config.toml
norm = "layernorm"
init_out_by_depth = true
beta1 = 0.9
decay_fraction = 0.606
max_seq_len = 512
MLP neurons of a small language model. Each row is named by its layer, matrix (up: input weights; down: output weights) and neuron, and shows model dimensions 256-319. Each number is 200 + 20 x the weight over its row's rms, rounded and kept within 0 to 999.
After each neuron's rows, "fires on" lists the tokens most often at its 100 highest values on Wikipedia text that the model never trained on.

L7.up331,209,208,185,201,227,186,181,170,209,208,183,182,235,216,160,188,217,180,229,170,199,229,203,210,163,201,228,233,188,185,198,180,193,229,194,191,228,183,220,196,215,183,187,204,207,232,222,212,194,220,214,195,242,218,243,189,224,219,198,206,205,202,191,198
L7.down331,214,227,187,181,197,194,206,198,179,201,205,223,197,223,181,188,217,205,169,218,174,203,216,238,206,194,191,172,195,208,184,208,173,189,207,192,182,217,166,201,203,185,176,208,217,184,200,181,224,187,202,176,174,199,200,199,196,177,196,214,238,211,201,225
fires on: "an", "el", "im", "ur", "ad"

L4.up581,215,213,187,198,171,208,191,214,199,206,199,182,212,186,232,209,212,211,200,200,175,200,206,187,226,209,177,212,221,244,193,205,194,194,174,204,232,241,179,235,225,170,224,232,198,207,199,205,154,174,209,210,193,176,185,217,212,212,220,213,204,217,214,203
L4.down581,191,199,209,193,221,182,213,185,192,192,197,223,195,219,158,183,221,187,214,212,211,210,208,191,164,182,216,202,188,173,195,177,227,217,234,177,147,155,214,182,170,221,185,192,193,195,198,199,239,228,191,183,196,230,200,202,182,194,197,210,195,191,174,195
fires on: "em", "}", "oci", " ab", "(s"

L4.up613,221,209,202,217,185,193,194,180,185,211,208,210,219,194,190,200,183,177,214,193,216,185,170,192,173,202,203,235,239,238,207,201,164,220,234,190,185,204,244,181,196,198,188,191,172,185,234,209,190,198,189,204,215,233,178,172,205,174,199,214,204,193,188,234
L4.down613,193,207,204,193,212,198,181,205,194,179,202,212,196,209,212,205,218,235,170,189,176,195,201,204,211,199,198,185,187,183,198,202,216,197,191,205,207,204,183,219,210,208,212,215,235,206,172,193,214,205,205,179,186,177,206,223,192,208,213,206,192,189,202,177
fires on: "for", "acing", "asket", " many", "pp"

L4.up568,190,181,204,165,207,193,184,195,194,210,197,158,206,186,223,204,177,201,196,212,235,174,213,221,183,229,230,215,214,173,191,185,199,198,225,199,222,212,216,175,203,197,187,189,222,196,174,187,225,214,228,177,220,207,209,220,206,220,199,161,186,235,244,239
L4.down568,203,206,180,202,203,220,200,201,223,202,210,231,189,228,177,222,200,186,210,197,164,220,173,191,238,183,180,203,174,221,193,208,218,193,166,208,181,216,202,209,194,191,245,205,169,204,224,228,206,176,174,198,194,189,211,191,210,195,206,212,224,180,145,172
fires on: " sp", "arn", " High", "osp", " high", " Film"

L9.up432,177,209,185,232,201,200,227,207,174,214,206,210,192,193,206,218,201,189,214,184,194,191,181,196,206,205,166,208,187,171,217,227,210,184,211,189,200,236,224,236,164,198,186,223,171,214,215,181,187,220,202,173,207,239,191,201,208,173,191,211,223,191,217,208
L9.down432,175,181,221,162,226,206,185,177,184,195,192,224,172,206,213,152,210,218,225,193,219,162,174,223,212,202,187,217,199,206,189,222,231,178,199,228,206,197,179,228,223,226,203,210,178,220,178,197,182,225,217,179,179,184,203,215,189,177,227,195,182,233,177,214
fires on: "t", "re", "ep", "p", "ip"

L7.up745,192,205,173,224,240,168,199,203,202,219,194,218,210,187,174,218,219,189,190,230,224,197,168,200,183,223,179,185,185,224,183,186,199,206,225,179,211,222,183,227,198,196,202,208,168,171,190,206,213,189,180,182,180,182,208,175,197,161,185,190,167,183,207,249
L7.down745,203,168,224,172,209,175,208,171,204,217,215,213,217,224,208,179,207,186,176,178,205,166,226,180,215,199,204,196,218,209,204,242,202,205,171,237,185,205,196,191,208,215,196,195,189,199,242,175,188,195,206,217,200,212,166,196,187,217,209,189,239,209,198,189
fires on: "p", "et", "ic", " of", "it"

L6.up227,198,205,222,193,186,126,195,206,234,248,205,221,217,178,183,205,187,149,212,216,232,150,159,183,216,235,197,188,179,191,228,206,198,197,221,189,233,181,209,225,195,175,165,209,177,203,212,188,220,206,176,197,210,222,206,227,212,165,226,192,200,199,213,179
L6.down227,204,224,172,172,211,213,201,208,171,197,200,192,215,197,211,185,188,223,179,183,203,236,218,212,190,188,186,224,188,201,188,245,196,227,236,216,213,194,222,184,193,181,175,208,210,200,183,204,198,214,212,208,191,228,182,192,192,212,189,195,218,176,176,187
fires on: "ap", " released", " in", "n", "m", " as"

L9.up91,179,249,198,195,216,191,212,200,220,228,221,199,226,215,203,183,207,205,187,166,171,175,193,233,187,205,211,187,190,213,234,212,200,191,185,196,233,225,195,182,213,230,189,148,200,220,240,156,167,204,186,196,222,177,227,185,221,237,199,261,190,198,197,190
L9.down91,210,202,207,216,165,159,226,185,178,174,195,217,228,174,177,210,168,232,214,170,206,237,194,201,211,165,193,215,209,180,185,176,199,221,200,159,188,180,224,203,171,188,198,193,221,172,198,216,244,215,193,204,160,227,230,230,183,194,170,193,180,175,195,207
fires on: "-", "b", " –", " B", "t", "l"

L4.up354,225,187,195,191,212,175,202,212,163,207,184,202,177,166,215,204,203,195,225,186,164,254,199,201,236,197,175,208,206,160,199,205,175,172,199,237,176,216,213,200,189,190,210,172,216,188,189,216,210,204,189,192,202,191,185,197,200,189,226,195,190,205,200,216
L4.down354,155,227,216,204,185,216,191,180,216,182,209,206,223,243,183,205,195,199,173,215,217,146,188,197,184,201,224,214,180,195,196,180,235,228,192,166,194,171,177,189,209,195,206,214,175,211,217,197,207,206,216,191,164,217,219,211,182,196,186,213,203,190,185,189
fires on: "ist", " sur", " offic", "ists", "ander"

L7.up187,147,186,199,173,207,202,191,222,223,223,194,194,218,192,195,222,225,209,180,219,202,196,198,235,191,200,223,205,198,233,197,220,240,171,215,177,207,202,199,201,221,191,212,162,175,194,182,184,181,173,206,192,204,196,213,181,222,149,186,204,185,204,222,234
L7.down187,180,206,192,206,192,199,204,213,205,192,210,218,229,198,226,202,211,210,197,239,200,211,187,172,180,211,190,219,188,196,192,203,205,217,222,190,221,165,210,204,233,210,203,193,207,190,167,179,212,214,185,192,242,217,186,189,221,187,206,202,195,206,216,238
fires on: " \"", "it", " a", " s", " met", " l"

L8.up501,210,197,196,213,215,212,213,215,224,212,190,203,193,190,191,239,174,167,178,184,200,188,195,208,194,195,185,211,204,165,209,169,195,222,197,158,200,214,239,243,197,235,218,196,224,209,197,151,190,205,179,172,185,246,187,243,210,192,221,213,219,167,238,218
L8.down501,197,200,187,172,198,206,193,211,181,197,179,207,246,175,205,175,196,202,194,199,181,210,205,218,191,203,199,242,190,210,204,217,195,223,205,213,202,213,208,231,226,199,203,217,177,202,226,182,238,170,186,224,216,184,222,186,201,218,157,201,180,228,206,219
fires on: "el", "th", "os", "les", "en"

L6.up1009,199,217,194,194,202,236,184,190,226,211,188,222,193,224,199,198,196,188,170,170,214,189,209,201,205,205,214,169,184,185,232,194,176,237,222,187,195,145,216,206,191,192,201,224,231,238,192,179,200,197,174,195,158,179,170,187,211,196,225,203,189,158,197,184
L6.down1009,209,200,211,222,226,170,207,215,192,170,197,166,224,207,213,209,194,213,217,219,191,212,202,220,195,204,215,235,236,210,219,170,239,188,214,189,222,222,211,228,206,233,207,208,207,181,193,180,217,194,225,228,223,233,180,203,213,232,159,220,219,238,201,212
fires on: " as", "el", "os", "ra", "k", "ar"

L7.up372,189,215,173,204,211,168,235,188,175,186,215,189,231,181,202,205,199,178,234,212,181,204,197,175,207,223,243,193,208,192,183,225,216,212,223,213,221,203,230,218,237,186,241,220,152,186,213,180,204,221,149,200,184,237,178,179,163,190,196,213,194,181,207,244
L7.down372,237,213,184,196,209,222,219,209,228,197,193,187,192,206,224,177,182,227,149,217,196,212,188,230,189,227,204,189,206,202,174,170,190,206,230,213,205,202,185,192,190,226,205,223,243,197,198,216,205,191,188,174,197,240,224,189,166,190,158,185,197,203,185,238
fires on: "p", "ic", "em", "ar", "umb", "ol"

L6.up421,221,221,200,247,213,215,221,183,202,224,233,186,199,180,175,213,197,177,190,179,232,207,202,217,239,177,217,200,201,215,214,234,196,248,217,214,240,209,191,192,224,171,187,196,203,247,201,205,178,210,196,195,200,241,201,205,215,178,183,229,203,184,208,195
L6.down421,207,200,217,195,165,188,222,211,190,180,200,212,213,194,215,195,202,221,219,218,169,180,179,205,183,235,186,205,219,179,226,204,187,188,186,185,192,185,225,205,187,204,223,172,240,216,198,202,196,189,200,219,178,186,210,185,198,247,210,196,186,174,182,195
fires on: "B", "f", "b", "-", "F", "-b"

L7.up116,195,214,188,215,193,187,221,180,199,209,226,210,209,225,218,202,196,195,200,183,201,215,174,189,215,191,211,179,184,221,185,175,218,188,174,191,215,148,212,150,208,206,181,198,178,201,203,182,201,213,185,207,209,155,209,144,193,212,198,233,240,185,196,186
L7.down116,205,205,212,206,167,193,196,199,219,215,209,201,176,196,190,199,218,211,216,199,180,212,226,184,194,197,189,242,194,186,200,207,219,213,246,183,206,230,196,233,199,207,204,195,215,186,201,188,202,212,211,159,238,237,233,204,197,216,164,165,182,211,208,206
fires on: " to", "ins", " well", " –", "ely", "ff"

L6.up129,196,215,238,174,198,199,188,171,166,202,213,194,216,192,190,183,227,203,227,199,179,198,183,236,219,184,184,203,235,209,201,202,226,206,188,224,202,199,226,190,213,210,179,193,192,253,217,177,170,218,209,171,190,189,212,158,239,251,176,217,189,221,238,173
L6.down129,213,196,192,205,196,201,233,213,203,227,200,164,243,212,174,200,148,188,197,175,176,177,196,196,235,215,190,212,188,205,209,174,177,219,174,202,221,194,207,186,199,228,187,227,202,172,226,209,203,206,197,195,185,190,213,217,194,183,225,198,220,184,224,192
fires on: "r", "ron", "l", "b", "in"

L4.up374,171,172,185,165,230,254,213,193,189,215,189,196,191,174,190,180,168,217,171,187,233,212,210,222,201,218,195,208,183,250,209,224,171,231,196,181,191,220,203,175,199,183,192,238,187,232,219,190,190,205,191,198,174,195,196,196,216,182,230,206,193,196,226,205
L4.down374,222,209,185,210,183,149,185,203,208,177,217,181,184,240,208,213,213,175,215,216,165,201,195,200,195,187,194,168,201,194,185,188,217,181,199,213,189,166,234,186,202,217,214,192,195,188,183,196,226,197,214,183,222,201,206,196,192,205,180,210,205,156,193,182
fires on: "ir", "per", "ural", "ational"

L8.up997,210,197,179,197,175,193,220,181,218,188,181,210,198,204,221,187,192,227,196,219,219,232,199,212,202,251,227,181,209,207,200,167,201,198,204,216,177,195,227,206,199,219,180,227,206,204,179,181,175,208,191,195,181,208,196,192,180,186,232,231,231,183,201,163
L8.down997,181,196,220,170,248,172,197,215,202,215,192,210,213,207,181,211,205,161,222,181,158,178,188,179,192,202,205,216,169,162,205,201,209,198,227,178,228,209,217,190,236,193,228,180,211,187,184,188,214,214,203,183,216,217,216,186,227,205,198,202,193,190,223,199
fires on: "ra", "onn", "t", "d"

L8.up757,199,227,199,198,191,199,218,213,202,215,225,182,202,215,228,203,201,208,185,166,192,241,196,199,188,220,201,208,203,170,205,198,186,192,221,202,215,201,240,197,240,210,209,235,205,225,197,171,195,226,193,177,202,208,187,190,185,198,229,218,207,172,218,181
L8.down757,192,211,182,191,144,196,193,215,219,188,207,239,218,206,172,208,216,218,169,215,208,222,185,186,188,223,219,197,177,197,177,183,202,160,232,202,224,201,202,240,188,216,196,179,168,182,215,178,203,190,199,199,212,166,213,183,211,171,190,183,217,210,210,225
fires on: "on", " ext", "h", "r", "u", "o"

L8.up522,227,238,197,250,200,213,208,172,189,193,182,216,207,195,177,161,175,189,227,181,197,226,175,203,203,217,203,189,165,195,182,220,180,241,202,162,180,205,209,207,174,249,169,215,225,218,195,194,214,205,171,189,232,240,160,206,194,177,227,215,191,198,186,211
L8.down522,170,167,204,180,207,181,213,191,150,187,205,218,196,225,228,224,228,187,229,240,211,225,180,176,170,193,234,174,204,216,190,223,196,232,190,232,203,201,220,206,202,183,189,204,218,181,182,201,202,203,202,226,168,194,239,212,233,210,194,199,162,210,213,203
fires on: "er", "al", "ge", "ance", ";", "ense"

L7.up1221,224,199,167,196,220,182,206,237,257,209,183,222,189,205,189,197,217,201,189,213,175,224,197,201,168,220,187,218,204,197,190,188,228,176,196,204,217,223,192,233,186,195,202,210,207,189,223,193,184,206,205,172,214,204,212,192,185,182,216,195,190,229,190,199
L7.down1221,186,217,223,207,185,230,181,160,163,204,224,252,205,195,183,201,175,185,186,208,194,199,211,203,214,178,198,198,196,188,210,184,200,249,208,228,190,186,226,165,207,194,205,213,207,194,214,189,209,179,208,234,199,197,192,163,155,193,226,230,183,227,193,206
fires on: " t", " I", "ak", "O", "art", "et"

L6.up191,199,206,228,253,198,218,218,153,177,194,202,223,200,212,182,194,179,181,233,188,204,217,154,210,193,212,240,193,190,222,206,204,256,221,228,156,218,218,200,195,226,197,180,207,221,242,191,182,176,193,177,183,201,191,182,223,184,210,198,223,144,187,230,212
L6.down191,195,202,208,186,189,193,192,232,208,221,197,172,210,181,190,212,208,199,204,202,167,195,215,210,187,189,182,188,187,197,208,178,162,241,183,176,198,177,225,188,208,196,206,232,243,193,163,203,205,178,218,195,214,181,205,198,166,166,222,185,215,180,214,193
fires on: "le", "e", "ing", "al", "ough"

L9.up1200,198,222,168,207,205,198,201,223,186,231,183,233,206,185,176,188,206,191,230,187,202,204,185,196,172,217,212,206,208,213,199,226,238,225,217,218,209,236,221,196,192,220,159,187,191,199,191,168,192,186,184,178,215,179,186,224,195,219,225,192,180,192,203,246
L9.down1200,202,200,229,222,197,196,217,189,202,222,196,191,182,177,253,197,198,217,209,211,200,229,205,222,201,223,170,193,189,185,204,183,202,218,202,201,164,189,218,195,184,201,198,180,219,208,202,165,217,184,239,232,213,195,194,215,188,193,222,226,229,206,216,189
fires on: "at", "est", "ow", "if", " w", "ew"

L4.up617,215,193,201,245,213,179,185,207,194,234,211,203,236,221,203,214,175,198,186,211,202,174,214,170,215,236,184,190,192,209,224,185,205,183,206,187,176,226,231,188,199,252,194,214,162,235,227,173,205,212,184,185,186,242,209,211,206,168,195,168,177,195,197,195
L4.down617,178,212,176,176,188,212,179,195,208,164,195,210,178,181,192,180,242,201,214,181,207,211,191,221,213,181,208,228,211,176,178,203,198,196,198,218,205,167,176,211,207,161,189,177,244,181,198,223,193,177,214,199,217,170,181,192,209,212,197,226,222,196,204,200
fires on: " this", "att", "ud", " stud", " history", "isl"

L4.up792,198,201,211,199,217,198,231,235,170,196,205,182,177,189,180,208,198,232,200,207,205,230,167,190,217,186,220,216,187,211,227,166,184,199,174,196,182,208,220,193,208,201,165,203,187,198,191,194,177,206,206,185,186,230,224,174,212,188,233,221,194,172,209,203
L4.down792,198,193,183,207,197,213,178,188,199,189,200,229,218,224,234,182,207,177,213,196,177,172,213,211,202,206,174,193,193,195,177,211,210,194,226,186,219,190,180,205,198,200,255,193,200,195,196,226,224,199,192,195,219,187,161,243,188,202,165,186,192,241,200,185
fires on: " oper", " activ", "stitut", " deb", "isl"

L6.up1052,217,185,191,225,215,199,192,170,146,220,214,206,211,182,196,198,192,214,216,170,225,186,200,205,162,225,204,225,199,165,196,198,194,225,245,173,204,219,197,203,196,208,178,232,203,240,185,196,193,209,212,185,192,241,231,208,186,193,205,234,206,187,216,189
L6.down1052,188,240,186,210,243,211,216,203,218,164,208,171,226,226,208,173,161,225,206,161,189,179,175,202,160,201,225,219,207,168,203,209,193,178,167,203,203,162,235,216,199,168,188,220,187,198,200,194,173,203,228,221,198,190,169,186,197,217,238,183,168,178,220,204
fires on: "ro", "an", "ar", " and", "o"

L8.up26,208,232,194,197,190,192,186,232,189,206,176,196,211,218,169,178,230,219,196,178,222,198,182,194,186,224,223,192,180,206,212,178,214,219,207,170,224,190,225,189,203,205,165,222,174,200,198,198,200,182,200,205,226,216,202,179,191,192,250,198,224,215,204,230
L8.down26,162,220,201,218,179,172,220,211,185,222,204,177,215,174,199,218,218,172,173,206,184,217,192,193,183,221,191,219,193,201,191,189,185,206,221,219,200,210,192,174,168,185,188,248,208,200,159,204,236,191,210,218,160,194,212,196,201,171,207,209,192,180,195,171
fires on: "al", "er", "o", ".", "a", "es"

L8.up545,177,226,182,226,203,181,215,196,200,273,183,220,215,169,233,241,232,171,198,195,186,178,192,191,222,164,261,211,194,203,222,202,198,196,190,206,196,177,231,199,216,220,186,197,184,219,251,189,186,183,209,193,194,185,180,162,203,203,209,224,214,164,193,221
L8.down545,206,191,212,236,198,203,231,182,188,183,221,196,209,206,191,196,163,187,238,192,192,208,203,205,184,183,192,204,181,248,176,172,203,215,197,189,202,242,233,245,200,216,204,223,210,205,198,175,215,228,158,206,218,193,233,176,224,172,208,171,178,201,200,153
fires on: "ent", "as", "ur", "l", "est", "d"

L6.up1085,210,199,207,180,181,180,182,196,159,235,205,220,245,202,223,218,215,200,195,177,219,190,195,172,220,202,208,199,239,174,206,214,188,167,202,188,210,219,220,197,192,191,187,245,189,205,183,208,193,198,190,194,206,250,170,207,202,173,201,214,191,196,190,205
L6.down1085,207,192,189,245,204,194,171,237,219,207,195,154,202,202,203,208,214,147,206,222,169,197,208,244,191,206,198,228,165,161,220,185,185,209,212,206,207,180,211,237,197,171,192,228,213,166,202,197,204,186,220,207,223,192,194,191,213,217,193,183,180,179,204,225
fires on: "ro", " and", "re", ",", "'", ":"

L4.up329,178,213,177,174,217,213,192,254,203,212,176,210,178,242,196,206,189,203,196,189,171,176,190,202,256,164,215,226,238,195,210,204,184,173,215,171,216,204,167,193,213,218,212,164,213,201,217,165,209,162,205,205,203,212,190,211,179,184,177,221,204,187,205,216
L4.down329,222,186,223,201,188,213,216,139,187,192,210,209,200,168,204,170,182,205,225,192,224,222,201,219,167,225,178,176,162,213,173,200,210,223,195,231,192,198,249,221,187,173,188,219,192,191,197,242,207,222,212,190,183,196,189,209,199,211,221,186,202,201,193,179
fires on: " suff", "osp", " Scott", "(s", "thlet", "ered"

L6.up1076,186,216,168,199,201,199,196,203,189,218,193,237,216,158,143,243,198,199,176,208,239,208,185,155,173,234,226,198,189,227,210,210,158,244,192,193,221,218,218,221,195,167,218,216,197,179,212,182,190,204,195,205,191,193,224,156,199,189,211,206,189,180,212,155
L6.down1076,217,208,203,202,188,169,210,188,233,171,198,165,201,211,194,143,214,192,207,187,181,196,221,203,193,197,163,177,218,203,229,199,210,206,162,194,204,182,192,147,194,203,186,213,207,187,217,180,181,208,213,185,210,194,164,219,196,182,168,185,208,224,229,213
fires on: "s", "ic", "ent", "I", "y", " of"

L7.up762,199,200,192,210,170,224,186,206,180,224,193,213,205,169,197,183,211,198,186,171,206,186,204,180,208,207,215,204,191,175,249,192,172,152,198,203,237,174,207,217,230,207,197,228,187,207,218,211,214,191,183,162,202,192,167,218,219,231,219,187,215,195,193,156
L7.down762,177,173,191,222,222,208,215,204,240,201,215,204,177,190,238,167,204,176,216,189,205,204,189,214,207,197,204,178,198,274,169,187,204,206,209,203,188,204,185,177,176,200,199,160,202,226,209,215,197,208,198,228,197,199,235,172,173,212,197,204,193,221,229,215
fires on: "on", "ist", "m", "h", "n", "ed"

L4.up747,193,222,195,167,202,206,187,148,204,180,198,202,211,217,196,210,228,211,198,199,199,194,194,216,160,192,177,217,175,148,228,207,186,199,208,189,192,205,211,195,226,197,178,176,222,193,207,181,216,218,198,221,173,191,191,191,216,259,227,200,221,226,199,184
L4.down747,195,174,204,214,214,186,198,215,187,232,219,226,188,183,210,205,183,183,176,204,213,217,217,171,225,195,193,180,235,211,203,175,194,197,225,213,201,184,187,215,181,217,214,203,158,230,194,224,183,192,195,184,220,220,196,212,206,161,149,197,181,186,196,219
fires on: "y", " World", "-l", " Sim", " Ty", " Sy"

L7.up99,201,234,159,182,233,198,175,176,186,194,194,204,224,207,207,197,233,187,192,173,203,227,188,223,207,212,213,240,187,188,228,215,192,223,188,218,196,196,226,188,163,193,266,192,217,219,189,197,183,212,203,202,198,206,198,176,210,199,181,219,179,179,219,192
L7.down99,188,176,178,191,185,191,211,165,199,163,192,189,196,172,201,195,201,192,234,178,189,247,229,197,221,220,219,211,199,223,202,214,197,203,196,180,193,191,175,185,248,217,183,198,212,208,207,204,209,198,206,162,194,188,228,180,175,203,198,210,188,196,194,183
fires on: "ig", "et", "ou", "i", "ip", "ger"

L7.up55,197,184,178,217,229,194,182,143,242,182,196,204,234,231,215,205,185,161,191,213,191,231,214,214,217,228,178,208,163,190,211,193,186,232,180,176,159,180,212,226,183,191,165,187,202,201,201,185,197,178,194,212,177,200,224,189,187,212,185,223,187,212,207,186
L7.down55,190,252,172,186,156,201,226,213,200,210,186,228,183,187,162,202,217,227,190,213,205,203,174,214,199,191,205,196,214,241,172,164,241,196,174,193,187,219,202,222,195,231,181,177,217,176,164,213,227,203,179,182,211,183,230,189,215,211,214,209,227,172,198,216
fires on: "ad", ",", "on", "an", "t", "out"

L6.up1154,215,200,162,212,191,175,186,195,224,234,205,205,248,178,188,204,178,170,188,212,189,182,242,186,208,221,220,196,232,222,221,218,201,225,242,208,197,223,207,241,194,190,220,174,177,224,196,174,230,226,208,194,194,246,176,205,227,189,192,205,216,224,187,183
L6.down1154,215,228,182,209,201,203,188,189,201,180,202,192,204,182,224,199,183,229,206,189,180,224,171,209,218,185,191,203,184,222,206,210,215,195,179,250,190,181,168,196,227,211,192,244,209,203,198,250,184,210,188,205,203,178,215,167,162,178,198,224,213,195,189,192
fires on: "s", "t", "ances", "e", " in", " as"

L4.up447,199,225,198,196,201,192,179,201,202,196,213,187,201,206,235,198,180,205,165,236,225,180,204,204,177,205,220,186,186,196,200,198,203,274,241,195,177,173,195,199,182,224,195,178,185,171,185,217,200,205,182,190,200,224,191,206,219,177,206,185,181,193,218,205
L4.down447,214,206,220,219,199,205,177,202,204,206,191,218,195,195,164,199,220,194,231,172,193,197,182,197,226,200,196,213,215,204,185,229,187,112,150,223,219,234,196,225,219,184,200,189,209,225,214,206,220,194,230,207,206,181,210,210,199,221,185,208,219,202,190,210
fires on: "ild", "ues", " Rep", "arent", "arn", " high"

L9.up163,171,224,189,232,202,161,198,215,185,207,215,218,216,206,208,194,170,210,220,169,201,200,212,169,215,224,220,221,177,238,234,223,213,211,190,223,202,186,225,187,184,200,195,161,196,174,214,161,170,226,223,174,206,214,199,182,201,161,174,172,201,195,213,211
L9.down163,220,177,236,179,192,207,194,165,221,157,183,159,207,197,208,202,190,232,180,216,215,196,211,179,181,201,200,189,224,214,165,202,187,217,192,206,173,203,188,205,212,205,215,207,198,234,187,192,184,240,265,186,169,217,237,229,208,212,213,220,209,213,191,193
fires on: "or", "om", "t", "ro", "p"

L8.up1175,219,216,184,194,209,179,180,181,195,190,195,205,207,222,215,204,192,202,220,210,192,184,216,231,226,227,233,212,177,179,206,200,201,188,166,190,199,192,231,194,212,199,190,211,184,215,193,199,150,176,160,213,194,225,201,178,188,192,227,210,231,195,216,227
L8.down1175,210,199,204,221,232,207,210,194,195,230,203,167,225,199,200,175,199,204,194,190,195,217,201,197,179,217,208,201,245,220,202,184,185,199,219,182,208,189,162,228,188,220,190,216,236,193,213,163,229,190,211,193,220,211,204,174,207,209,216,227,164,212,190,204
fires on: "ol", ".", "ign"

L4.up719,203,217,195,199,240,196,194,230,208,191,304,185,199,181,186,178,224,228,196,165,207,200,213,185,196,198,172,201,195,212,176,223,220,192,196,181,214,185,198,196,228,202,148,207,190,181,212,210,183,147,234,214,208,187,207,191,201,182,191,193,212,214,185,200
L4.down719,251,155,217,204,138,201,209,200,193,194,145,207,191,200,216,221,187,207,194,250,220,206,196,221,195,213,240,185,205,202,211,190,203,206,189,225,173,196,190,204,162,186,233,202,221,205,197,211,202,236,159,263,221,196,186,218,196,220,184,199,200,176,203,203
fires on: ":", "s", "–", "ed", "t", "est"

L6.up156,198,202,207,235,211,206,184,196,217,214,201,189,189,172,176,198,217,190,184,189,215,186,221,181,197,179,236,203,193,199,227,190,201,230,181,203,198,225,225,185,225,170,188,190,229,206,214,227,199,223,155,191,226,233,211,185,200,171,179,213,182,191,201,208
L6.down156,195,219,200,151,201,186,203,207,199,186,212,222,211,221,214,210,208,216,181,216,195,171,165,202,196,237,212,188,190,214,188,166,192,185,213,192,248,206,201,191,201,217,223,176,232,200,221,150,210,212,222,215,191,186,202,209,199,195,207,216,206,186,214,174
fires on: "b", "f", "W", "he", ",", "ch"

L6.up242,187,234,198,192,197,184,194,206,189,211,209,184,199,219,211,187,202,179,178,162,192,233,213,236,193,208,234,179,170,193,186,197,189,239,231,198,187,195,253,210,227,191,208,179,221,203,192,188,208,221,201,198,196,198,191,172,223,231,218,197,186,169,202,204
L6.down242,170,165,175,184,189,216,201,182,184,217,197,214,196,182,229,175,177,187,172,191,249,200,222,188,226,199,191,173,238,210,171,163,231,196,201,168,201,235,214,180,175,249,202,206,175,235,192,220,209,201,236,190,175,191,236,200,238,207,207,194,213,212,238,182
fires on: "-", "he", "on", "o", "h", "ot"

L6.up562,191,217,143,192,191,236,197,218,212,175,172,193,237,186,184,162,211,183,186,196,179,199,173,184,161,174,184,212,204,201,216,195,226,192,209,162,171,216,200,212,193,192,208,177,217,228,197,210,178,209,201,187,205,182,180,191,214,189,227,229,232,211,206,195
L6.down562,201,188,194,193,220,204,183,205,191,199,204,197,220,224,209,172,156,192,225,168,238,199,221,235,226,202,201,196,189,239,179,197,242,190,228,208,220,204,216,196,188,205,192,190,188,182,161,202,226,224,194,214,219,195,215,242,167,223,186,211,200,218,226,199
fires on: "al", ".", "ent", "olog", "als", "th"

L8.up1103,206,214,194,230,224,197,216,174,198,208,196,202,209,214,200,180,225,173,156,216,161,214,170,196,213,211,196,196,190,192,198,177,212,182,209,220,186,187,204,222,220,186,205,168,230,198,189,190,209,216,178,198,160,212,161,180,207,198,202,181,201,180,194,193
L8.down1103,190,211,188,194,165,187,227,224,200,230,193,197,198,182,198,196,215,220,210,187,212,221,213,197,241,184,184,197,200,180,234,206,215,213,200,149,198,216,193,200,227,218,212,223,149,216,209,209,186,179,225,169,227,185,204,197,190,182,180,214,210,196,196,200
fires on: " of", "el", "ated", "ol", "w"

L7.up833,177,192,184,189,242,214,164,228,224,218,216,186,202,183,190,231,199,182,199,208,171,209,203,198,186,185,243,193,195,222,207,215,214,205,215,179,235,212,206,224,195,178,196,231,199,196,203,190,225,211,194,198,204,235,179,175,176,165,196,225,200,207,207,206
L7.down833,200,226,172,219,197,185,193,174,181,199,206,201,219,208,216,187,220,194,187,181,204,195,178,202,199,223,185,221,200,184,205,207,179,199,216,199,228,194,182,176,207,179,200,188,206,211,181,165,199,195,197,234,213,177,203,206,204,227,193,182,205,190,188,206
fires on: "ad", " X", "am", " Mat", " Her", "z"